Weights of a small transformer language model: 498M tokens.
MLP neurons of a small language model. Each row is named by its layer, matrix (up: input weights) and neuron, and shows model dimensions 0-191. Each number is 500 + 25 x the weight over its row's rms, rounded and kept within 0 to 999. Numbers have three digits each.
Before each neuron's rows, "fires in" lists the words (lower case) most often at its 100 highest values on Wikipedia text that the model never trained on. A number after a token or word is its count.

fires in: "to" 29, "in" 15, "for" 9, "domestic" 5, "on" 5
L8.up721:512490497512461478532494505507509475506467510486497475498486530472487471499479464520488493530457467508523488505481494451479516470469509522525471489525489550491508465512506498570473526498506475550493505495512489511541509482470505505494499555477524522496494544457490495506491477515496498496546491532535509506488507476481472538520546509491538464506503513522500487562495471474491556502495491520508490471466488554500495463470476476489496550540521527508480492528475487455488467498494529503489528487469505482539498480474451464556461561486450508504526469500479521500540484510513492529

fires in: "who" 22, "that" 20, "he" 10, "which" 5
L14.up131:522502461499449521485537483477524511492460475488521479483483529512534515496520569464484493540474503541505476511475500534519467511466521474517495490502518486541496465497503496514528529471476457503472523498468493502495527536481504491506466464508525496502516424521507507508503536546454496499463538517486487448518513529474548536499523498523496503498521498491427508507514484513503475480475453497501506472503556482465462535524500458500506496480497515515507495493496485508478466536536494533484464482521477545503525474517482528496504496487494524488538505503496516443504446476503502542

fires in: "to" 24, "would" 18, "was" 11, "they" 9, "it" 4, "also" 4
L10.up112:470473499532493523478502505487503531503505469486462511503484497507497514477526474476493485547503503471514524517440512548465463515514497494497497487480540497518474446535557463518486511543513479554484460527463509500466483500486505503489437518514488487471525511503557552513533527534502544513502472547526534472493501505482518521507552514478522481475503501482514536486499518505529534506544492514537498484496492484484492512495504489485482517524482469430447489508498485511548505535538540522535464514497505516488486522518489512501462493504507500464451447480492459476496481507497489493

fires in: "with" 62, "on" 6, "to" 6, "by" 6, "without" 4
L10.up395:519507511465519476517509460533518492519480432494503475519514511462474541470508512509538532497459485504524523454477447511502474452492505481516455507538519499511506454481462485507452493472469508483483474481483480467521449472531504499482539481512519542540510475500498537502539526487513516494472494499553515508497502467533456489499497511525478497500507479528473511509500513483500539500479489464499538449509466537472523461530527484512536512473519526518507522520521518550532482542542514512491505525485494497541480473507492467503508517511481487443454501544469488531506490508495488502

fires in: "his" 27, "he" 14, "long" 5, "hiroshi" 5
L15.up304:518529501479507525475478499482501478479490499475463561501504540478541484465528526470476434497475463474496507516512524510478544486484566492487557501506522489492487505493469525520506558485492538514471447515472533471458482504480495488500464526470549538469487491515515493468501504504500493489488520514498489531499533475529508510497548506488472507462476493479469488491508490521512515485506494495518476489509519538474493533542485483481511511504481477541496474509531481497527508504502471527494514445549529468434490513499486521508525466509497488469564481493548507492475539454518482512

fires in: "and" 66, "ordered" 4
L7.up98:496490495458512543492421513507497429474491462541489536563507516500504523475505505488475513513527485527526504506459471481510491521498483471545538546480527471513510480488507471511476510463499525518445491538464481485491495501549493477486473480536499509493528532519500481486532497513491471464537510508523469493464439507494467516569539525489499464510471499478496532472518499503492546530552472496470514512535517526492517513509545475512463475535465509506451539486496501489479491514505473509506511468487502509510514503503501471518466518475514472503504489488539501509510516519488525514

fires in: "and" 40, "or" 23, "opera" 9, "to" 5, "orbital" 5
L2.up392:491499496453508466490477486467525493481497515475446484537488497539475519537500490470512471529447515494553521468458534504503474521499475512559518563507498461503484505461453496460521466446495509518473490493505511513512507523473478519557516471471500498495490477502474490497501498492499530473526494509500465511531538523486495491498513507503477499489476465529486480497513491557568506511509461508517469508487464514492478522497481467441472526463453453498513514515481493555500489512499493485487479504474461496535515513505531472484470461504478527549524494503515498492540483534501484516

fires in: "the" 18, "during" 14, "on" 11, "in" 11, "captured" 6, "as" 5
L2.up37:486479516514502541481533405507545541467511545515485488503445490495483496493511518524484506493508490573523532495444465527546462488482493478513522523519472518496478519493472527474554500499471451535512493495493504496506516516514466480487490511532494518487500500483485514487510510476486525478475517521536513511499524475494497507522482496520484466523503434510535531512502520496462500500522520496465498511510470507538525521537474430571496481488512537507524503518464504469508508508491510448529502529499505515504506523493509522475523504499470498499501501512466528514523502536534460552

fires in: "and" 20, "as" 12, "it" 8, "later" 6, "or" 4, "they" 4
L12.up355:471463487494524523509427529505484486479515487517505518551523495507527512505480468452503452525511448510534544488533495519511487548491512476495505509488501481468463512509505505520489503458501550458444473523482520512520481477484524520450479481501531476495553447515533449533529495549477514492506468529536518480506518503484492562506500482535512466504489523517504482492533510506492510474497534445501503510484478496489512513501466506513498530530453497535490538518519487528470472490531483492508493525482502469501512470523504539524501503519474499491515493451530526444495471488524515509

fires in: "and" 100
L8.up217:471493473511529490492489499459498488467505483465435458549487523465482511522515537456507496549495480502498552516471470482535481495530532498486525485453546465564475485536501517467518480497519518514492468510448514517487487499500537568505485500522511486440451481528469480510494522479484529492520504497523501503547489503457475520506509446474516517516489484484527507516518514469496517485533559510525499493507545506451542476510514498482518532490534521478476514497500489511528506508502511528494492525489497531520492511476468501502481497475494486531494548471506454521497502454490493509

fires in: "and" 50, "or" 6, "backing" 5, "known" 5
L10.up333:475459495501480554472521478496495438475551484446532467463494489455493484536497497525519493511505506541524453506528489530546470504491530498510551549490492446479491533517471466500528480492475514546469505516485519496500500456492517521508498502510491505512492486520526488442507507513519511500522502504540475482501541541467507489520453539465505480464513482520482516488498489457527523523505484517470545522468496518500482519514497480472523483496479503526508529473468506464567478501517512502480501458501554520507475493515529521500517535495549465512476496483480531498516465487485474499

fires in: "the" 65, "s" 9, "her" 6, "his" 4, "their" 4
L9.up146:480517461490470526495504463510493514446477509497465499544490483509498503481488479487513534482513555514487484496524485525526497406499488510469497473530518520528490490502490518491529488482517498484552543540487526487536544536485482468524484478494484529520506499490490464487526465469489482510489579490516476513485533496534470568516490540497490503500489493497507462490504476476491509474491492457502531509552458485525520543463492470526508498505526510480526484518515521486485489529486462520497494499498495462507521458499471510476494450488491468527525525484523459480483514467561478520

fires in: "and" 67, "or" 19
L10.up117:486515532491511512470523517531514467452491489493495478489459512465483531472496515466469512534538518528479476531430526500544466483525494488507488507519490467493469482474500535517542490470475488496484510542473513513484532492527545476501493493486488499479566505515509490454460477506447521513491530473539478482485521526523476534535488491471514542495514474516467503500476455500510469515493493550490465501497474502512500504509492464479488530515495495525475468485481549531500477499495452502473477496507498528482498475482545533522495539513545495504506575488476507495544506490535547495

fires in: "was" 54, "is" 27, "s" 6
L9.up443:517492488491525501467485502522495517504489490484502549489496511499477520487485474455476525464488492485519501491501541481500473500515482494518522459499511498514509519459514529510501539490522507566520496496504492470496543525508562505502499460480517472515559472545517452518501506548447491468488500490490495492471494511515497532524452506494502436515529486504520540418539509492486448482524495534509484519543515479465520524474500517511466463536492532473485501498542462498534500503513497512508499491444525557482470492462529521518510486509500553486512540493463510510515501531493477516

fires in: "in" 55, "of" 8, "on" 4
L14.up396:510545537464523503514509443531457512509460520561487507493536508507492499549518486471525491492506495499478507472488473505520493515496495509508519521555527453500487544495495521528488545481486513476463489474480458480528481461512497488461440517482505504472505516486511499501489508485481547520498485515512497466496507476512491552516531502503506438504535524483537540513531509529495459502500471503507452492492513475488485477444564490503503509512502509491531507479468525484512467572467530445471528489531505516505528474502511490542482477494496521459545511499467468490498496497486487510

fires in: "and" 26, "or" 9, "00" 7, "1996" 5, "2020" 5
L9.up388:479515507518524503531512512472527524474463498482451501528529505473562539462518558440488491556493460499504453508530509468516467513490501507498513493558517499508460503494482448461543480464503514480505504538486508525509490507511497469507493467481501543464490474541483493541499497481448539519492497463446520560504518500509506488544501517507513506493508518500462512498566474496505498491532526471475468516494480501462515506492484540497511480499511478540479499464471517518495541539453514477516477461528498508502514492486460503506485478458515478491498517518526510508523530491501508491

fires in: "was" 60, "a" 12, "to" 9
L10.up23:524492459479525489473508499462540505506477468470460503475479539535498490490485495515486487475533486460489508455506485527487498498523542512474531480494508513498490487515526497497527462546540456481551510516490549492516463496531470489495486509510489479469514482531540468504565483499490464452524501510447502458502518472498498497518500532498451491501480490535526551527470532471489524490494473529520496536531534488499528492471509521506478532475446502507509476464513533495502518487536505468517488514477462519467496503516468434493486492510524535524538488498519508479518488547505546529

fires in: "the" 33, "in" 10, "an" 8, "by" 6, "under" 6, "as" 5
L2.up145:497473467503498486513489482484428490478455487460510524501529473531538518544477468527557505503530521494532484492462462517491519479479467481459567503510495482502519507556514556486501554505483498503517498506459495471537482477503519494493484511499504476516545513507505470481513485518494508519496515508472528524525505492473536521556514525510509474475514467493517476566528499535541517502487492476505476517462478496473498495515516520483478547486529547529467493487513514438495486507547493497508497527494524569509493482503494455534473542517503506494522472484503501513508476507489513521

fires in: "on" 81
L9.up592:517497520510500486509462504482508526506485518481453495502478539458468521481488497523540520540530519504449502522511513501484455527498485522518511485480492515454523496494523512561503507514508520463506498469490478488477484526509497473483513512508502559471495537509512500481522509465504565502539472551530493452493494474447440486522523474481530489502519505518495516512471519490505464500500462459496500510484444523481481513529515459540505488500477520488507477522439519497506493537485486523527524483455467521557558496536513497489491549458505509472537525484474489482496505507505510542

fires in: "that" 45, "which" 36
L15.up382:536480504499471506477463518508513501468503509527501450534505419506516552515534527479481468517484492474502516496493528468439475542509487522513516476492462495486488482500501485469547489497498525538491453512510480481470469518497488485511498507503512526494481498562494488494513478443499465488521498498506485529511526487465474524515498487513578476494533510472502472535509517503487528549475504515455517438505491478496461525494511520556495553499502492489526500467525509497526507498458515515518543506471511471464504516493507523525486525528572462476493484517520512488487507516524510478

fires in: "the" 76, "s" 8
L12.up275:514482469490486507457506511497485495505468472483498501481538495477495510486518521508510552517523513516506499475524529536520491495522497510514494450497524515558551486470510521469556516468508483483479538518545487484495502520531498476503453470474482497477541479518495465463539469509474493541475523498492519480539530472510429497469529495543496471511507477498524508544530460495487515487523471453492499487471495446448553481521505538465495512499509512513499481487489513520522490531489476495502516515482516536485506458484494483472446485510556559539506485474535512493485501478525508522

fires in: "s" 52, "outstanding" 8, "state" 5, "somali" 4
L9.up407:481534521473439512488456532481492493470539506497501505492506504516530497526554475488477509503498508491507465542507522510535461489482483501461520448561492493503466518508522519507526459517502500518527471461490513495473524528458499480487552542522500488512491424474435501480487487469511436553515517523498479455493510540522516515502460488504479490436500503510500494516481542510509480494460490524479463501473500501513503501489553477506505507472454492479485515497513518491501508515510529518521506476509516532528542504476504533498503519530492491531504498421506505511507527502494522487

fires in: "it" 30, "this" 12, "there" 10, "which" 8, "what" 8, "that" 6
L8.up90:520490512490489564478512496511506518475494521517491476501494501486544512527511469501456458523484501501495506483490519527473524454502518513549545489552515478524479525513548476534492519493543521497480498469516497473486543503486468535511496505510503458480520469535465500481497487493493485522458444494520537466503503466470497522484520501517547498448477503477491496507521486496491542497481422499507549504506508491526472534492503487459532509497509517442500527447477469476501472513489497486518557488536494482505422495488526509471501502540513546510509513539477512477522486516512506495

fires in: "that" 30, "one" 23, "only" 7, "first" 6, "countries" 5
L7.up399:518516491509492531419504552473511473545454464516513526499454512499481497542487510510497443550503461503489506515470543498521479479510454493462539521530470497471484517518504525515519514461510523499505500463464488534485498441500512488510519438534466512519487511497475518460501507500550484498492506461514526526491494498520529490478533504479502531533563499467486548495480459494542522471490501511525536463528494498507480486501502527481529504510498490494519541510512455473470491513467496474495478494476512479517498495501516483520460477483513480479516495542467467469530501514487516525

fires in: "a" 35, "the" 33, "to" 7, "an" 6
L10.up201:492496489506487503490506534447489499556481498516480513472532454475504512529528523500521483479489540488497520503546489536487512460501479482522531540479518512552514498492507513495505479455514485474495508479482517489517501514514507525545491496504532482501474506514492513476503493509465555515488506486489482540513485496525486511531547554456534486472458470489488498530525481467445499476507432539527537503457476464524522454463507492475507488469461516507538483471562503525489505496490477486487512489533504484493480494531525471489522531526523572505446500502512475509497508512477458525

fires in: "not" 23, "can" 15, "to" 12, "would" 11, "may" 10, "cannot" 5
L14.up316:501486487538484525483451484478522459502501490526518526465492514518474545555538522464472477530481494511477496493521485498457480497513480471533476540505559479543496473513488484512469471555519498511511488456496483484538472502526486533472492522546455518498517506488501483447500495545466498472519505501496499522479512483476489520481495533484520468509516519510497519542497561459504528485484508493547506488515463503518464493508445522454490517527487516509480500511502499497509499463504543508556470491518537470495478484532475515490498501551554506474518499540503452506463515494502506473

fires in: "for" 28, "with" 20, "from" 15, "or" 8, "after" 5, "by" 4
L15.up155:522482485456487507517486529514513474559471476486496492516481478482556549478500512493519529503494556502497518460454534498505478507497467493498508479537508529522481496474495487513500467537481511528497507512502464489552466522520564469523505534483534503513491497489535479464492505480521505485483503502513525482547528480554484563439483504493493473471500456515509515512523528498477519498544484480495534457474470503495550491482498509476498515480512513527487511474537494518486544513515528480508530463473530494462508508517493540515516511527475514477499560492445512459469476520523508518

fires in: "on" 52, "ones" 9, "orchestra" 5
L9.up180:512536493452516490507479487524481522486511524467469478524510512460527515456526505494499519525508495508535515455550490506530491548513457491491526509527492540495474503507498470475543467487501501491449520479495509501505469426522526506522492508532518510488555510457502514527499529562497507463461467537504504498511493489545482531526484490483481499516521464526467504458473501532476507477508504495472532504448476535473490502495479496518515490488480491509496497519512575523525460496530501514459494482504465494545455506476551457494494489505489459480510529496510470493502454498482459504

fires in: "the" 48, "his" 7, "silver" 5, "their" 4
L11.up650:516468484488478520500488513514462499531497473500454507473492513504507520507505540502452499506534502474472529505478501553507557494500509523499541560500523469513545534511488498503516503510471548473577475486483554524525506476494510517497458457480526470472530458494469477487538534508471491514490482464452481499513496510499479513536470505493470476498501484461510503519506497482510505491544503521514538496545470476519482539463532482491495470448514509476530511513512549467523514542494507457451474520494496473475510494492522479495519496496479527461484514492535525453521531477496518502

fires in: "its" 19, "s" 14, "railroad" 13, "year" 6, "their" 6
L7.up691:483565494522514500542501511510502487487514501487469498470437503488511568514506515423513515524506497469469540537530506515461515497466481478464527487524466487551509505479514511509505481540453471533503479537490513497497521505520532477515484512489520498484532498470494501463532520504499493476535488552464464495511447495496461513503489555496487503519513489482469501420494514493481480522515464476497538512500515505471490439480485477480476481515546510508532477499486491509528500563500526527491472497468522528522508509461522531483488502496483485466517488460529494523501488498511481515

fires in: "the" 28, "of" 13, "all" 5, "through" 5
L10.up83:510504470462492504477491493465525465528502518528521492523502494485467524496477521513489496514515492475511511500506495474545517557489505480493486479503501523529511468503514496479526498474571516497455499467460449505525466507513485488532484465529462499532516453540514513488538475483518521560450494517490523492531488525508473524495520557518463508489493469507455516476498499473489539478487530518506461537501442480511518482485517542495486500488490541475523515529499468508572479535509512483494501492510484520523504503486522474525450473495478525456531523496456486443486474475509486528

fires in: "to" 53, "should" 7, "before" 5
L7.up136:508520506479441474494515508504483465502538504497492461518463504598493528467507483464519501532541496540462476490499502489487444537486527558545453566476515520500487486531523492511494518508506505546481520514468517501505511500551478510511474517480479484493480495469515504485488495533492484494443502518477508503471497511466484520518496521494533532494490536481482509561495505482528475496484489491546489491453488534471514511500518443500480490469513526459475508512517476511519514559477517521529490500484488465493538501504483517525502523474562499477507497517490489477485490470500519514

fires in: "first" 30, "second" 20, "one" 7, "third" 6, "highest" 5
L5.up5:509529494530545539430472499464495465472472519465438496513518516480510513517476485472473486531522501466507517501529490491490466542451505493479484512493530549490508515480505529469506485477515561504519493463520472517506476443458465507520508462531517487467501498484500486485526500498536539546477466491557516507560480526512521484525527495456514516534480496447517537492532540519549502501497483490511474476490551486517494478478486513494491474515509509485543494509508506469520499520493503510487500488444525494516502537515484510470470510502515483485481530491515484512526469531531519491

fires in: "his" 29, "he" 24, "and" 14, "french" 4
L10.up43:499477497537476546473518516460486453445436494509485499498526528465529483489523495515472491508494479463496499488471498500544503473464490522492489456514535477467521521467467515504519530488497466521498459481489494486510494500477495460484505487510527461468475488500485497514531511505499497551466532481540528489510523518508495497485467500509497485442514504508468526522550501495495487479502480465501506517489533481492466508477510517512527498506485498451459480493486526485548505538509465530558472424535541502510489528504499523537518467520536485514513501502539505470452456496536516542

fires in: "that" 26, "where" 21, "which" 18, "what" 13, "when" 9
L2.up748:475465508489471492459491494476523529441499501488493528520496533514488528492474494572529483560505531526494488512517521491559478499507506484479541526529466515514539502475501545476534492429524477546519512525529503489460513504504482488487491503498507497486497525514515523513534501498489489489463512463515496504477520472463494475476520501533510468488503516477460542510489516478461526542473545503516478500486489531487505480491474484504532522451498499482517504497524492491468524516479537507495535496544477516465493543512532499545522509565482528463526524513495511496504453535508441507

fires in: "that" 28, "when" 18, "during" 16, "all" 6, "according" 4
L3.up303:475479513492485484493465485539534520503519529478480473521514556465532501461490521527525527493519466501535496488461476478499481505504541508509486503478512517506466484428468542475523505487522472477499535502501475509505522511488520504532487528538498469514490537483501489522477526477523477537490497482497480512510494485488523465516485460492502472526488510487491510465496545472492508487517503439482534500505467542514507516523506484505520513516476472463556490465531538481486518511471514504520491465503465542480440563515525548514520492524470498444518534524446499508524531547529508493

fires in: "the" 37, "a" 28, "first" 7, "as" 5, "second" 4
L10.up288:474482482514517526496491492456470509466513492479439494496485488468500513491509526501529501497492473487506487493502501529534482529463496511510520475484464535501533534467509499498476466466491468508507508525479521465530518500500488507493484545495496467516503564506468503481514464496473497518506515492500487527543495525536465457504529472512494457488507514466494491545573550483491490510457513439528516506498472449504475535488521468513497527478538525468540551537526470515529478522482486479509550482477517501490499466485524493511536497461477526513434507452514514511523487470520488526

fires in: "be" 25, "is" 15, "was" 7, "too" 4, "commonly" 4, "been" 4
L9.up161:500536492492541492466529502517491515491511470469503479502496513473463528492491518484480487543523475483496480451490578485460482507475506521502498530483511521517471494482547491467509466496502511541489461517484480476535504496513471509492516503515495477515473471494470475548525549538507494520514479542499558492455480472463503502512494494449484464504506516490485517453514511492566522515522501534503474506561458502470462491437503503510477462559476469497463533514495509532550486507464518495484525456482494498532510521514518508506494497522525509470493498468516504503529529485525480487

fires in: "his" 28, "their" 18, "s" 16, "her" 7, "its" 7
L8.up746:441544493518478517474519502446490492440508506519517493525480510483483536472480526515508532533469557500491555464471497495474533469507511543508501517522497488505508488449538507535563499516464513524503520507501486518493520485485522477474528467493480524511456473515483511523551477498482484502501483476551519491493486523482464520526541528488464491524507492508470489481518505494469466511513456461513532518547491471530490460460534526516517466477540481505510495541459513493501484488528492534465477494531486510471491477463493482464493461499459470532515480516503516494513475530515506501

fires in: "as" 15, "where" 10, "because" 9, "that" 9, "while" 9, "saying" 6
L8.up122:488465501467481542485466513515509528458529463513468533531524480524512482510488503474505499525482517526474485516523540539521528503491464505520516513510483512487492473509447516499518501493534524497512521561470530460491527525493447461472472506473526459516507554508488508554465501464462510514518497510514532499502480489509520486477502556505539520493525492476483517483472471472444543528492522492487494485498481491538531503491500518538448488514476489471481534534469493503499514443476490478465482483515490519531482468532552467521501520465493467506494496526510525489526487534545477489

fires in: "and" 82, "or" 13
L9.up83:495472509471482498553506503491559453524482528507474458527496517509516527502527521483495486575496530508487547497517495519527504488487503522474551530521545498513457454450512486478489519459524517497512517517457500496477485466519506448499480496540457489482506489498485530490495460498506536500496516478480472491504464515484467554530489469482503439471478451489525473538520518475484543506531527512515480528499502553485499505516476489444507533491495506502525549492520508495491490483515511493529496508485488467492485500501497488510501481495561460519509520543464504485489503452517478474

fires in: "first" 34, "second" 8, "largest" 7, "last" 7, "title" 5
L2.up482:479490490502532478465522523484504487496493526516496532517550531495553502466467491483468532496505480526503516493528510501516512499501508507471480484506523498501491518535464530519521497478482495501532512464553514522529552498503463457488462485506462536456463500486474505487517509477504519509505510486515573559486507487521526486437497504482499477514502536466489462466556489494512472444511473512474505495514485499521492502458517519509516507545472520464524524523508507513501496493471537498511494477465551533477527516472504464498521489474487484542530508545545500464511508497538547557

fires in: "of" 23, "in" 20, "from" 19, "at" 14, "on" 12, "between" 5
L12.up191:511537487498507513499523497499503437467530506501555502514507507500514497497524467482503482539488495521506522471462446546555464486482527481529515519529509506522517496497487570524472532492560512486495479458487459517513485484545504484486491511475497500519501503485508502529514532535497508474461500490526472507484471493472506482527483494523532457458469461528499478466481544529541465522500487460505502463462475493488492503486465478483490503462524536515495494507511513486487466538561509482522521519461529513494490474494523471518462524499517523489544502479517484498520464526573514493

fires in: "and" 83, "or" 5
L3.up460:514513463508449493461475524469505506483477457498450497501523489503513497440535448468497493532474501483514529496528508469537493488509502529462529515464536487513524534512467471475508472499499538501486541484497492495502513494483500506507460461497527513501529519479474468519489488532476533535510496494500517491494550522515501447529482454532498494552513466487470511506564499527493489484501532483465503481497509524480518507487501549499482498519498478488484471455501487555538477495453471538466488504504532519537510493499495538545503505488512446524488526512539464493530465511468515536

fires in: "only" 31, "first" 14, "second" 9, "secretary" 4, "role" 4
L2.up389:511531520494516516502524528418496480507477536468511468478473517526477508503513459521514481513507464525521527507502517501527505551485492527467497515489498501506457522483521468520507479483520536495461493476494536509525490501524484488481495468521468513470513496538500494441492466490509558507463459471469556501521493506510492519487557476483493507494508507489524477465511484485486525480454446490472526455516510531506522517436496489522476522491469514519517513537464490514471490480490530460501459488492484505456544503496513562534478519482537520501499526448509486489522517532534500501

fires in: "is" 38, "most" 17, "was" 8, "quite" 4, "s" 4, "only" 4
L12.up15:465547475470445467489530525502508464539567483505480500528484490448506547507491504446509503501501507484507496514483593509493492486493474501477509547465477532480517525525495504518485482471477498506504477496510484512514521513472514461527471503491515475501509464524498518542516543568503505523495452496472493484506492474492510510490501469509458475483500464524508516450553470463526451502504522523494518538525478462477522465530496489516489522521468476538499502573517492511494491493510500482506488510516480495539507528501504525490536508498502511489479511480506460461514476537472489513

fires in: "in" 22, "during" 15, "for" 13, "from" 12, "of" 12
L12.up378:489531514487488511471508509501507507505492497456491511527517494491499487473513517500496523497491514539526523530467535542507531442486496546502475507508512493479472481492521492486493526512499494483505509510520487526531487463515505484525495514503489504517504526463492462516455449488464496507486468547518474485515522529468549513513521497457505523445454496483465516500521502518504508494511486472487565506462518514513567491535459496485493515472512456532528514494487460489489459501481542485545562475482491471503554438491493490495502560513433504523481537520521513492467466516497526516

fires in: "after" 19, "in" 15, "by" 11, "of" 7, "to" 7, "on" 6
L10.up552:507501506552489462486457482544484549490494497485471525496490529497513485438529476429494465524470524511518491485474508466459536487473504511496516499518488447514488497479523480523501479541464499530476484512488485485516522480551540509488488505529505504495467529521506487512500471513524573473515448449510483525524505512505528552515503511471470506520492505493528537488498465493476517454544473515534483510447525513518478497500524463518489509495477481513482512493467499516517475531481545494487503493560496462527505509478514491511475499497462470466490525508543521481510516470474542485

fires in: "on" 39, "ohio" 5, "outstanding" 5, "to" 4
L10.up136:489481476540503495453486495516533554454501463528517489501494487497510474463521498462477535514489522478527505486514524504480497521491472482538511538519536516454494508507473558500477511515506494495487507461495484479473497462542489501478498537448519535457498522481479505517505505494510560523512520540521468485515497469479536473503513490492521524538507494504488505486536549485509496485478469505566459478500507485497491464462491515487488532517467481482524484517502568536555456499475491477512459479498493504534483496483503491481474516506520512459499528469545438486516514549486483483

fires in: "and" 45, "to" 9, "while" 5, "also" 4, "that" 4
L14.up338:493491440501481498536461478491521463484527505487502512501478514521510523532509479480477453578467463449501500507455478519514477504459513518534516480511570469476463522515506500520479499502486519516527465557482484529493514552503502530505492516490519466495498456513556536512511486520505514522498453510491515483493503501490502540479517496525479494458480487499542507511482508503475510536590496501528512482468501482478497505528516516481477542492489464457504525478445488487514475479499482517512478514477497550508515531492509447530455499500531481520503507494486497490472506505495529521

fires in: "and" 94
L10.up296:511519530533506497524486476453491465488486518494471476518472524525525577476533519449511490520472523497527533479491495494510468463563508482510490485532519440531489499460500484469480518499515525492494500493520505500489477514525570510496442510501517450479488503551492517431503504496482525484479516496499460507488510477460485515476507478517500518501474478512527514483506518493478509510523522455516507461509469537499490500512502501501523519475486496551512504483499484486554492529520479509519466502460545489480493480500469511540471509499535463546533544508515457509519453468516480497

fires in: "was" 28, "votes" 11, "were" 11, "parliament" 8, "election" 6, "elected" 6
L8.up0:479491485497528577475488533500538471481481470462491519507504527491491498507494459488493490472517508494499503532488515510478494506487500532500535479482494455476502540475477461499496490520466518485495469509522528515469512507512534538468516502568492488490530560524525497505525505540495494489488472547517506472508471514530526453491528499493503461467557472503515532533499520464533480512501482488507509525528525520515483539497512470431513507533518513488512471498501461468550519519498555497496490475485459513505512458479509524555490468489448518523474506485473539507507532505485454500

fires in: "its" 26, "s" 18, "their" 16, "his" 10, "her" 6, "whose" 4
L12.up563:479479460505459505467462486494481482518480457537492511483464471549516501501521497482496508515497483497501434520492523502511537475517476455506461488503516505524471485464537447497519500560533517496552507520483545478509491502482499489512472511472506503530529504533511500504498529548455484502546533524504511498488508492552486503553504485533512495506510501486504511511531527473501533515523511463520547496503478500472502495492505475463480483494525507480502458551470491427490485518488484481455529522508493501474517502505494525499501507502500486533503480540514456486471511441585493502

fires in: "in" 64, "took" 11, "john" 8, "vladimir" 4
L14.up668:493512497533454487523535514464492522514524510480512471508496501521494517484524534457475470505496538479523480509469464492518528501446466505501489509456477472504502526486512513489503502492529504525501490493496549438494485505472532532514501496514490518507473516454508480526462502504502474394517498504519517497556474546474507478475494501478497458489528461480484533567497526518500535508471527500521502479435500479491534495522513514504495528440522478497500525510480503501558505484527488497542530490514533550515499505535491533495510475498483534478515523457485491501471481485526510491

fires in: "is" 57, "be" 9, "was" 4
L14.up661:519522494481517490489490521489494486510481515547501468489504458526468486504478485469501507508469505485518541432480498516503465519483505500478507491509477516524468502533542473533495477520489490509480476512513463462534546476507519471505543533482503491499470546502533531544531504508482539495527487516467514494490498508507509515568461492474458496500470503478513532479543509489522488482535445531562481525508496501515516464523464487482523508485450486490500484476523479495515524488476476532529518467517480500559480446512510485507488473492497544502501550492472500482492457548531444511

fires in: "in" 61
L5.up22:483510538526545531494520533514498480510509544490446513509498522518492517524487515480465501482516480498523506481485451442539519500455515479531524514496497508494567479489485493495506520485500507521455467512530528503537466510523476510495457478498500517459510570466483497508467531537472520462490508511498486447508507513489516484500459470489541496493477469505493485480474497498482510522445516486497501455491488493499473491525545516445527486475517479530499524539485519493469442499504557469508491521513530483521435514525497498533499506533460491476505514482512545511506464507526526500

fires in: "which" 23, "that" 21, "as" 15, "santa" 5
L9.up620:509485516518527509489520489471516494545515490509524439510487425440504487535509505469514483497506517525489502500510447523504500460501511496459531490485500527515454469502498519493519511515524518505517468503489532469485506455486470497526506541484558514515501504520486469503498513456502461480505491476526517517519495540458499528519488475510526500521520514457521501513510516525515538470498510487548547500532474477502504467535468512519513483483508491512501532494498484495430473525461471515529516545508490540511482519489529510493489527540453477455505481488506520425537477499542535510

fires in: "for" 38, "on" 22, "by" 21, "in" 7, "from" 4
L9.up481:463501459497460473492488523531538485464508518525495484518531500497508535481524478504514523538480524525514523451491465490512525495484470508552506449519504493503518496462507531483485555467512488487514489488511503478515511480504483515485483514525548497505514463486517511472476504531485526459487459499471490483482474524493507527516496497453495443448477543495534517503477519519513476520500492463539513465500468477477475496538469496501529550487507500450529518522453530559511481546524525515511482474450470491520486468464546485511501510518507490459528523489496463491459494517485511457

fires in: "to" 14, "not" 13, "without" 10, "instead" 6, "still" 6, "always" 4
L11.up383:487488489516498481478493475485505503494514468522485503474465537529499507497500541491527488510487520485498500466498505478452501455489500505508493480454537516490507483465503462484490488496497463507464477518429528528503484476535469519486487471502504495551502474542503457540521503493492452520467444525530502513543496504505475461509493523475458481473505495525522485510509592515558524480510504487560507464520526534504507449490488484479493527506533533499483512516500491537537515467537522504535492515512500512546521475521552456493481519524523491470522527485499493516537465509494508510